From a checkpoint of a small transformer trained on Wikipedia.
Size: width 256, 4 heads of 64 (2 for keys and values), 33.4M parameters.
Architecture: RMSNorm before each block, rotary positions, no biases in attention or MLP, normalized queries and keys, attention and MLP in parallel.
Training: a variant of Muon for these matrices, 10682 steps.
MLP neurons of a small language model. Each row is named by its layer, matrix (gate and up: input weights) and neuron, and shows model dimensions 128-255. Each number is 128 + 24 x the weight over its row's rms, rounded and kept within 0 to 255. Numbers have three digits each. A neuron's up and down rows have the sign that makes its largest values positive.
A block is one neuron, or neurons of one layer that tend to fire together. After each block is what it responds to, as a language model described it from the Wikipedia text at the highest values.

L10.gate27:129163147145130070101101139113139115137128100136089108121150162209144103113102127139110117151093143095102139108126118119136124126109110100120087117089144128126132124094154138137170123187132140130115132117112117115112162137135110149086125177122129100152114137127153130161112103123124117120112123173137123110136138148129092136137163147125131116114135106125136172154117178094139129162076
L10.up27:134102129114134139137157081149143125141127120106081131156149123078121116093096109145108146117087145127122143133142092111124099160128121121109169121131170130062138143080121125123127101104110095110085092121146118131074110150163110098112086145176108119143137112130136116161118105157086118112109162161129158145139143155144113128097150144094163131110110127107117160177142163112085152116132
L10.gate118:136078127150115174146157126139092092094117119092145115098105162102136120154117148157122086126140100144100096076117136135093120100099133129137121128140096108114111168101129137123130091128117079106124130108127141080100123155114191109145104108155138176124123121144127166149093148128132123101114133153163103128128135078128165159127141085119131149113157136125119164157124112150140116142121
L10.up118:171137128114122138120161098084139148168133133149148104116128115114155088080076137130098132124199108138137137105111116114119119155174145108086135125131106110109095155122125159114122118162136130147101135085136126106113155138118116104143131137130118115121121128187098160087118146125079111089072133089098087113160167134114138147143180079162108141102127132148168153144140127165113130114120
L10.gate134:174102106161096086174121087122110127093133142143107156134150140102110123134149123127106131160119090156100128099159132126116123129120124098197110144122152164156113158152111117104172120131162144102147132146136126148092112125184127081128106159137146163149147092157151142101094135167104090109131135121136129136113143141128139111116121114106143136140150122084155155134168111158125130126143
L10.up134:103135130129122135156130108151097145124071134125146104148097142110182126127124139162154102122097092143103143124183097110104152108150160089134150103111195143165127159129160081148149141152133095125135116096173142125116113105118120117105081149135121115092137139129148129132110107154084160136127152118103126135155127148141142145111146136098157138138161117108142104116109121123088143072107
L10.gate184:144154148086097111080127130168129107099151151121129165122202158137113130151097146182104140123128141114143141100104145196143142142166174137121120133150151129122114122125124095123122121149118154152130132128137095114108093105079145153134112103105108124090151095148153133127126141172092128122094131116141132162139128131154166111165097124163094138167113142141109095119141139154184165133140
L10.up184:102169159163149082119117147152117097120158149115141073127109154122146161125101112109130124176107126166122100144101128133115134124136122117142142115145145117142130160150169120124156138142136116132118151115151108127108122160180150098115115095111109080097146126133152131118105147141074100138121155074161116152138123137107113143147141078125148133121116135151144120136125136159140154114077
L10.gate277:118142150131143121127074136107145090067103109117142117101123136145137110083133119143156143126129145137132157134094109109139111132200110132110089123114128071148103134123093111162072157174108119109120161106155148148137138146097092132111130072110145100164130113093165162113119164157143123161141152141074123123101144119084124140150129127110109143094112162091149110172080139126181099123112
L10.up277:125080092155084131126107108137081122136133116151132126146122109143146140101121124143168166096117090130099142100138105126081119110160127117171097108148174130162137104095146121137085124121122152159121166113129166110115131139122062055150116130092168097128124135165137137125105127144133138125151139140120102156129085098164118114097205117119087134153149099153140115130101136106101133113147
L10.gate306:131115120124085104171091108109125106118090103150125119132170166148129129160153158111122140115150126120142158086124126121084124120112075119138170134104123079165122151122131170137111110127156131138150123167180088101131140105127137130166172108107152114151118129130123152110127082111127103111154095132119126104158154105176147100104115140115145101128134082124086076132109125113167124156121
L10.up306:108142145143142112154177174117132120096148137137141113113123119157147121103130105120120076114141167137149111087148115128096141107135094111164160123139109073141165097119117088110140119088156139142124145133157114152118157132173103110137107075149158120093102141157088133072175128108113081137144125140135158133093121076133102159155100164142177110101128121077124135139113124149105097157117
L10.gate341:151098131101151123127155143081106142087182159135097137110146156120144159148139094153115115128133142146155097114139111121119137074103140101142132125138171166129108118130106121147161131122118135148102166132135109086105104101128122082140130139131130147123077126121120132125103081167108115147149124136099128166137106133152108136171121145103127143093111172148114148112146172139093130132155
L10.up341:094131149143148164108146124148080170134171128143120058122089122176137142134128136154133132107135137155088138131144140131084126140148119073115164151128111182112108126105127112121109124094143126154165112173149119120136134097137132045108091147123118159088143141162114174131107131143147115107127121166128097127103118142113130103163155110141100103089124122132110132173106139155112118090143
L10.gate396:112140169115104095162180114184107133158166161157128112142121120123106099153152139117124109169105118135100117136074104133101110146117153095139131141149129195127094155143140060144116131129094136153097158123135136100125107150101129109173088139159104123107115127092110181115145138105176101099142143138130124119131107140156134129114143086141106113146110132119122139150086190109125107114122
L10.up396:111127142105116145157117141162116137163124120138165145140161116119145112146150142102124125132123131101120090114124122145130119111088113033155077137146164138126093096204142094138108131149137130157063165142107103135125118177148125111152148124105129149113129100104093101133091141143099122125129112118114085166133137130150145151119141109104112129076111121108123126140158161081126144129123
L10.gate580:109173087119117105154119128152087135115106153141140161118128116156102102110106160142098114150099167111071148123135107126152105148113116101083122140115125133146165139154176114146160140115162104147129130146160120131115152090122104121086116171093112117138088102142126118128157103160112125128087085153152129147158126075117114150139132129093151131113149140179075083156166127119152135106105
L10.up580:089148103142118134104097123131112149113109128136097164160114120133137130109123130174122131136103084142167141120108110102174109114148116074097115168104124113167125135096144148151138141128122171143126119115153179089140131128115120116127113125140092146136147104156136125137100114115110174145138112129166142161104151107140129149120143161095128111116122167115113107116166116149178118138115
L10.gate696:143094115108172130146184101113207101132157114116142158100161132116150105128148129124125106135107110125106144086143151132151083094114145091119091181132112161113126116112146098115140118136142139153151168112156124122112136093124142104151106141103106168113162139133150111160101149151111108118149111129129097155131103108109134094157153068115139178129138158130116143128166121167119140110150
L10.up696:117166095151107153108096123149165151073125140091139113116139097137151144153131120122079142162097132086126136119144117150144125145102130098129141134142098103091118109130145105097148141122070111107073151130151143106132113076105090102122102152115165095107154121130159111151106146142143141119157078151160118099123126117121135092185103122104107207130134132126146140138131110125128095141136
L10.gate726:150109124171107142157141116086112120101102126100097126139123145137088100097142140135059156166160155081127141134106086133160128145134137109111129173094115140136156133142129113131171137112120087196092117104129140118167142176118148103169102100128150105114118111108123200115129129109156096093131114183146141129149146125120110143141109106107084100101095120132112095131142166104137111147117
L10.up726:109080102125131111094097131077121127158154168136114113111118176117098136118101136095110105137107102092133170108160086112136124115173107123105132128085113128135084086125102105142160128093105153168111182117169159106119147108115101114147116118130136101136131181094163120130127103118113110079135133142133113136171135106155133094148150148109100143097144129129138122170127109114126124079121
L10.gate808:091074106124080126131149120114081100144138109110111113110127159203093202146147134078116075093134140102128132118119112119146080095119141101094140125135118134164131181131181107151112113135139112169135128145141153133131108096115141135145113109121109133132125117145124110085134130127120118107149133098169133096100093129139112171150120182136160126090128164135133099167100164121114088120076
L10.up808:188100117142103157187123129129133108165117139124090113142129113128126100156131121102111133114128100125099120152114123124133121130099169105107155153146115129102158117144169133153078140148117172159133133179138142132098096144133141104116125160163147119167167130118086145157079145107128142120098141157125144088125160087108139133174131134117140122117123125145109131090110139122170147143168
L10.gate815:117120160144119125156099149156093103142093088112154122128134167196138123134155153144136068114139112142091126164144141117163116111140105121141127137120136109138140140111132135187151150159137130129132149156120142138078177169097109114158177118123097141120118100107138124158118159165162108133120133075107128145125100164121096122177140146077057127123130129108172177103118117131155143132138
L10.up815:144133163140136144122181158134176124151164138108134117143158126133130160095162105128160172131153124137128117113087149112122140164132103077093140146100136131106159121122182152109107163137109121167143131125122136138143132139096162128147109121131134157122132169101161158111065135116125107128160138170130093111121114143110126098109136128085164106142125181149103108112165080154156177187122
L10.gate946:130140153189111109153130134126151146142140167129119166135138117133119154085092104113103071078121161123119105133118112132118128118138113154104138110147105116149127096110163133142114136141156153122087127095117122121124093099122132060153076145126098107123127120160171111143100101127106139086181082127128138134128132108146156105141102194130170119117152129126126148111168078116117151124189
L10.up946:105132103089134094112095136104140078110104147118104134094182150133123125104125099143134089119130102108136130101116138101117084179117129091147141113151118103134149159119125137139102113095124080104143149147161101083153129101142135100095132076123104070175126154110126123089142134195143128133084094128121107170129109142142121105086156140115157112122144138141154139155114127113082069132115
L10.gate1293:162091136116109100146119156113120105137181112083136088133156154088131093138143102161094140131153132149126102119123139107145112162151108101141110108146189119103126152157139130160130130124135091097132132146140137124080113153104114112159129144102154096132131150121106104115077097140138143142125111099137149158122124139189097130136096146121124123082131083108153111117131091087132111142070
L10.up1293:131154148122103113091135121106080127144150136122133127149103151125083182126139130111127097111087123139088123156098102138165064145143140145090157117122165108124139119140181132156100131136114128097119111133143141104131091129150117115096135164121173142145133165099118132127124128109144131102135147104104107146125105149149132138137139123124160164111148180117099134156129143121136077121119
L10.gate1328:166120126141158125138121129172118102102107125135105111094145125159133104141099100125137137113146116093138162144183200102141132110151140133102106107109130115150127177118141143119166115132143104122136144159155118098174086131113107072150153121102143159113101104112135155163118178144127156139127104102150096129145124093123138148179096076130129115150113170148131134168143156111152114134145
L10.up1328:110176080091148140107123126131120123108111131089136090101169133185132092143109105137136136099134078107135145113089156134122132099130132082146113126143096092183097134123172145126132115093183121102093094129133173103156091165106106159144119151109102154123094132124105117127100110139110114104152137140129115131144144098115078129126149104140103140105113092132140134102140143165160142127111
Of inside fixed titles

L17.gate983:130085172145141101070088164163137131147147110133135140091121116100165140089074117149088138145152120170128161117147115127137105126157112110152049128166170123140129157089168137126091106124097088163121137145139153129132084070122110116121128113148188113141069103125128124161093133092162167104153149135161112161125166096098122097119134157107171149122166144122139122135102121117114141138106
L17.up983:145091175136170143150089129131138115106137142119081092122124112113157098118117154108121118164150132155112117159118122099115102156109109098111075171126120119137134147086200164105117147140116123129140114150131153151127087114118096123163110167134168108133132155175099091187075151092123114076155128113160097129089138139104165115113104124112105113155138152103136155105126122145119178157079
Pre-title connector tokens

L7.gate53:107089104197068161165096123133106162131135103135124128147119116131145117106123148112092151132121135145164097131106130124152118116114107109132091122148123143138159140179109123113174117116097122158146152117133100141128130116115124167160171085142131119072130119138135161135161165147134129122122183141118115113144125088112140163124146126148114150145137102159160134116113120110141175125119
L7.up53:146162117137088142113081131144133100086142125162110107055137149163136122129125103155111091127166138123120109155133152099147144143099123144142134146170120148147128156128142157134115116092106150087151124161135107129132123124132089122119126107162164159147139142149108106099161118156117109090148134122140083137160134080111175109109154145126146125112145164125095124138127171062169146103152
L7.gate142:127127157124100137160129139122141125091176141127122129155125124118156129129174148132139097114114093110100135119130126104100133179133141149177105150162109134123137137139160177099140106169126111116157108108079121122104148127163093104190076127132166125096151153121118133126136104139100139103112125135116156101103139160114075106149067113160126145109115127081115119189119134173119087109153
L7.up142:131133127151158140125113125158160123158136155157139123129126125073095166118156122151106141134164123125129106097090121128155151115115125138117110096145171119143150153108137113156136103100096090094179120113166075120165150138096132128140119137184099123138133134101127077150108109133109136122122119114162112176136124114127116113113126083154150113138144123120093138138130130197145162113130
L7.gate355:156131127125164121116132112137151118169137136108150136094125157127119127134136147124102102172163152175145123161095152156121149183163087123166148114154139151124162134122145120102128186137122158159158125109105113147102142117097102135116132159093146113102084151106108137119137159124106147075117163151101092116139100167090134135131131130133139075119155161129092107097155114162117132191130
L7.up355:145126132111127145110153121111099122113115118102110121084138120110117102106106141126163132126151131152124123134165109121132134148120112133147085144062122119114149102093132125137138160086144142093154086148112115093143110187111114135109135123126138090130115152160130092120103128146133087106132127166122129110105102120088134134127095112150151123113135191139077096146146117128144071117174
L7.gate526:137145113136122148132095129085110130155121116115170093132175124092175148143113136131087132094122137104122118077108096149131125128138149118088168177144125137142150123106081110095184132144135071148086120123120120141185128117095158132162148130093114093112150159125131117177113164095099119110132126097107115138165095134087116132148125132123106129140118187123142109122096171107165120133146
L7.up526:104132163118170190139121129188082100129126119123127099110086099140106118135122153133093123153119078154128117126094130132087140129127143140121135167119109115139100102087145125119141143153099083127167122101115133104126096110105117116147148136145116126134095121096075132122167136137141118135109114117097124097118117165111147130142126129129126129095107188100124158152109131144152132157102
Complement-introducing prepositions

L10.gate212:142100127133138120101110136139116107131092111133111117129110111165129134147148145120146110155093147088114143125163095105110095124097134155107136141144074071149106151134170147146119066167144100131154110137130104128125138129142133102129182123106112145115146118126147133132103156160187137115114178157089127131102131179092118142124103147157088139109123152101096130103081144126104127139112
L10.up212:125106158104102132159126113165110099107151100098101156106169190112132150084131142084131154126131118136146112129138176141140129147108123101117116144151132121098105131138162140117149124151154107127131146129110120054135095155161159163142090132171079163164113166102150087142125133120112109091142172105124091141152166128114131091124108118125151113106151141130132121133148168109170118088152
L10.gate399:148161118151139135133103118166127144119137150102140071162121114112125153092112144150124143148129115139138110162130093097112083104143147121086185159137133135097100186123092139114128129141191124108119088129131188136155135133119159132145114154136128147128055147193144121105123167150128140126133105149117098139112125165091139109145119118118153139144140151184118104166157123113106147151111
L10.up399:128127091122117107128112138120151153122139118091105140118139104102156147104113148142119124132149129107131121111068127099134141080143112085117106162111122137106138127059117127114202129133168105133171119117135154147173127121099147116119140087150100153155113122063115133161122129129133173145111171153156127099153114120165105134146139123126122180124164156143123051131138115147105141145178
L10.gate450:137129117096097120141155143117164124117099106129125147112136110150161138084124115122096112105126130132163114133144141109150154103112127136110124126153132169113130148138121128114146061123154123159141102153087096084123138111138129148134129140120128145119154125073153148143156118145102098077139205089074123143127118162111146137137124124103105138091165162165153126102130149100144140168145
L10.up450:139091130135171133108096108155141103136109106115077162086143134145171126092155129120084120139115113125117173113123111090120133100152080142087093164131158113081124117144131124115118102090136095102113128146146128094136167142138089184133155159105156151150153147107107155137136124107119075127138084099125125125144156122100117133116165094165130095120128117131108159141133141131135149098180
L10.gate474:136127139155126122162134067108152172120195151119175119130134143171101171113112119132091126159140146137154100109118118154086086095117104062085145107104135119111159109118147139162137120143138183119115128140133170130107100109114106124136128152098143115112093126089129131132134087132121130126138129068146148123137105096131103098142143116100133080127116104140096119106114135145148155110089
L10.up474:164114125089140094111144121077103115126152099108081111134136118127128119147137118086124133158082121127136116172112125082121089136108100130118121134134137139124149144090184116104119113158122184164188095142124153148130131095150089123127141150162150154151100113097135143119154141113122116138077169131171123099180089128169114160135141102148131127125153142127131126132123144112149143117129
L10.gate546:147127122116128121138152150158150128098152114178134163145124125160117102136143105128147104135148154116129104117130070086121158126158120089128137144146132098088100140114183131136116149150102126118123117128141149146144109116142133148153160075145114124122097139168100107134135108158145087096161144097084109144157154095128130134111157148130111163119150118127108132124133143117153131077108
L10.up546:135117135088121093202131146148154135142147108155106143113120145127106134144119103117190062138129142094179170107136141153124129094146096078168144128146131129133151096167136175142149146139089167154158147117176139144148090142098129124132146085130138104133089133109108125094115122158119122159070161113142127153156164134139135120144137167088142109135113124118110147167114127119109096089079
L10.gate698:170104125158109130161102124147094125094124129093135132144107139099152133162138127134105161140119186115099119041128101112201146159121153130155119125161125131099163096123085109118143194134135066151113125131116082151092086131110126111117150114106132108113130103082146178087110168131119120156154154132100102157130134133099113129118100139140116110163126118118124141121146134127124142114131
L10.up698:108133159150081154107116142163168114112162096130121132162127145147158110115096088125083146169111157164095143086059132136097067119124090125119102158163119100113156119115129126182116124142122128164077100132167114127115103132152145111083112171093122142119101147117125173134109105132157109171093133127124131110133145151128111154113152119114126137118102135088064109154164142109107132128108
L10.gate761:096109128095165088200105124083126157116169113138084130111154142157099152136109093127126068082147093115130098120127123064122128149088062127115156156155158109130120151090125089139131123129122138116124098118113110129137141108111141116154100118114092120160124141114096139133126124125173113101117129120133110124157099139106160106126126113153079098077141140171127153163107153092175114103149
L10.up761:102155145119132118138107087098116115110130137109078160131155129128168123104143121140111149096132112156142152111140167110141127150123087107132107137136148105150158134109115118133144138165156170093144116119149119142122107088142131143142118119118132126134090103113108148143097101107154127138133125144143111097132120110120081118120131129110084128116097110168151089108186124094099135150093
L10.gate796:149154103163109129119109136192116145103105105124128192136110062133138132108157115190121111128141126185123112097155124151126151131128127094144157151109103117093078153128120116134124093149163114137161095156080105131163124087131124127116109083133101166141108137101112120127104062124160123086095109165090137149115147152128177136094095135128134127110124151150115109148101144121136104116119
L10.up796:123167083146110113117163136153125132146164150081112147108131062161121148135130106078148114118106150095103090166121127095140147145138107128105110154142068149120066129112107141134100119134107146171138129155164100116156137120129129117117120113136118118095143075124126139126159159095148107108150184148129148119197150126131077118130099123144117110127095147136117129131104195100130130084150
L10.gate952:117125111153154126098109133136099183135098149111116124119151132113130183162101165150057140101168129176126119095151135144093123130104085121125140154148149138113108148105162150157127089130139109152160089122181108134153121160124107157144150125141116135131153155112120152162111135123130128135127133130099125127133120130161144084143179101132109119106167107139135144126161151128148147154139
L10.up952:159124142139149123146151120119081132121127100097082129110136183093134139164102167152097150097128163168134143109160133095102114099119138132161104126095152138084115138169145145128099112121123126139137100131115135149139112169120134163138158125170136139110153140095111100156125098122122120122165085130108089147072142151119107124138136110091114197111147091115097128152140178164133142152142
L10.gate956:157121112097154119094120104128141185091174129148090148123124097089144164105143116159131088147112123163122160131113120111086149178156108105147170139137148134120165146129149137149174103153132139091110093148124134131116109138160124158126156109151147113148108108114083133190099118122176164121130128146079129160130112095115148152116124085154146158125155138150163132150098181104130114127129
L10.up956:135161096138178138117078136104132095130132125106103118161123134136125135081094155135159125126152058112101111141120154150182117131125082132133124124149130126120111124161139113137094088075164057093170117128153136116092139117123150111105116160161103135107141119110122132119100136129137139121127120109127092111125118130057112125149120124095170112159122167092080090102143123110139139131092
L10.gate988:132128099127115100121125121122152148076111142132127138122145107134149052096153163130118133144159140174117138065093175138102169113098143144131065134117084169154165110106122174132081138130156131136159105112132137131131161083126127101106093130095114111124154127102151102120114124114151152126125097153120137133138146101117156132179129150131130156094126151098144094123136152109150150104153
L10.up988:143100112116129108102104100134117126110144104118105124139119096114126081149159169106116101143141109157153119140173130133086141141105128118128099117092127115090100101120134167120143087150141121144117084122127092136172127084131107124140115101148137134134134127139145146097126146105176134106151113117130110086118153116123099189093122147128129139107109120153123142120109127138100175154121
L10.gate1061:105155132180135070145083156139174142139159098130124113126154086157145098119105091158135139164133134157139106156118143127097147177129107173081131121131131173092146096145113143107129123122151152167093099147112109121158085152113166133164094123105175148123113171097139152158176126108116150159150133094166111137124165143121090128149138166115106144135114160107140115172135122183107124073100
L10.up1061:110165087139111148138128117132122128073157120122101153106084108144150107141163145157154095149114125139125143107111126086144132161089109095105137120126111161141107144143119152116113150099128138164096115128168101123171090177148137149098138135132132043180170121136138079159153138134118123119117118133101115146112146147121121087158143121115090113132097166170125102108118133170113110109166
L10.gate1076:144087099141134129094127185150162131109150104124162147085140160125159094132107119151119081108134121120179136169126127119158156136090094159139142136157117145098132112115113136110152130117127106132151111076064114160116119157134133143097161135198114162155140135134124154157068129145132124093125134139152149131114138155135171131141155137155128145115147129156182124121156129131143143129121
L10.up1076:139116116166146150145097096147137140139133137143114165127136125139160119123125147158136125095103178128157123115088072166161113103108085143152102140081147161115092165125116118140107108133112096135137107128083126143144098113139124123099149134134132108090159167124093158156170124124077139132101123154116101112120112119135089088151136121157121133113169173151130122160095174148133126124133
L10.gate1092:134106126111138153151119146140151112043125117146115100107110095108117139118161137148099141172125165152093119128087160142071193170110122124137152161136072093131119116149119096181133120117157117122139108175139113127109137166123147139141130122126165154091102131120120114138142132120181129137120180132128123154112126127119136069164104126130078141148138151134136144112084114173145110150171
L10.up1092:106105145123086136103146173152142139106172165113134121148130125137133099173130129129136153150125165167165161154154135135156167129139152153116149145124106122147096174144112156145101110108179126171126135173139127138130134163136127145104100117121142101142131131078119113152145159093154139138170124125102132149141101135173161105146102152111123082153131107133085140105102117169145165166163
L10.gate1294:129152178144111136110152167115154146139141125091123108098135127112166152093102093155147144101122128133111141151106129143145130114120114123172129124138110099167112169155160111134120127147167127096171122133119127108140139107142162148133133118130104129112160148145138157107111106119105129170158108126115100123125137141158131089163141123130121095123164084139117150178139067107122133148110
L10.up1294:122104145143057117120155129175126161102127147152123115139130133134121111140114121143126148152158147116147121100082130099169136115110114133113133149107122141128131117133146091155108169144133122128191147141139115103155105167144136093157111112168135143108139119130137129133116111152156144128126120138145146150085173082104142133116166132139081169125148102154193102124141081131108103073148
L10.gate1298:076133104138146105154115096086096145142154151109164115148117112161121138134117114141135101141121117163124145082165151143127116139099116128130177132113123175107132088145096089121144119088134134122152121150122113128150124101134137120115099053159132115161138148110098093106132125096084147143181144157121113128135103095093153088141128167118111148139112130131128152139127140116176143093143
L10.up1298:153131105138131088096141086138165149111160117146097099156105126140110126108130094102095096129136167110141141148099140150131123182150102121130113127160147110132153160123136073106119137124153162141102079144165195128126122191119128102119087125122111119141112132114133131186099147118112159135144134139142162118161146146139120145153148090140088122099119129129123134102149089159115115134123
Year-range end century

L17.gate446:141085110129167102159109115140089107110127121126126113134118126135148153101145191090136121142140157132153175136136149155124092138090146100125103119088177089135062140158167133090150071151143139123125108171167163108080145110149112136121089090143116138133108142107096142109148144122136108130128144106142115143107119146134108136136149110152127153150153129138090105109140109102125158151148
L17.up446:111088130143137116165123096122120161140083127127119140094115141110105166159151170118099120153103175123163147151152119145148158144105112087132111100075130091123145130125185113176142101098158142123131094134158134148116112156106162118113095084144122153122107135118131169099125118124155135065155138111131095125126100136158135072100112150132150164104116128102119161115131140117150129120129
Mid-name function words, year prefixes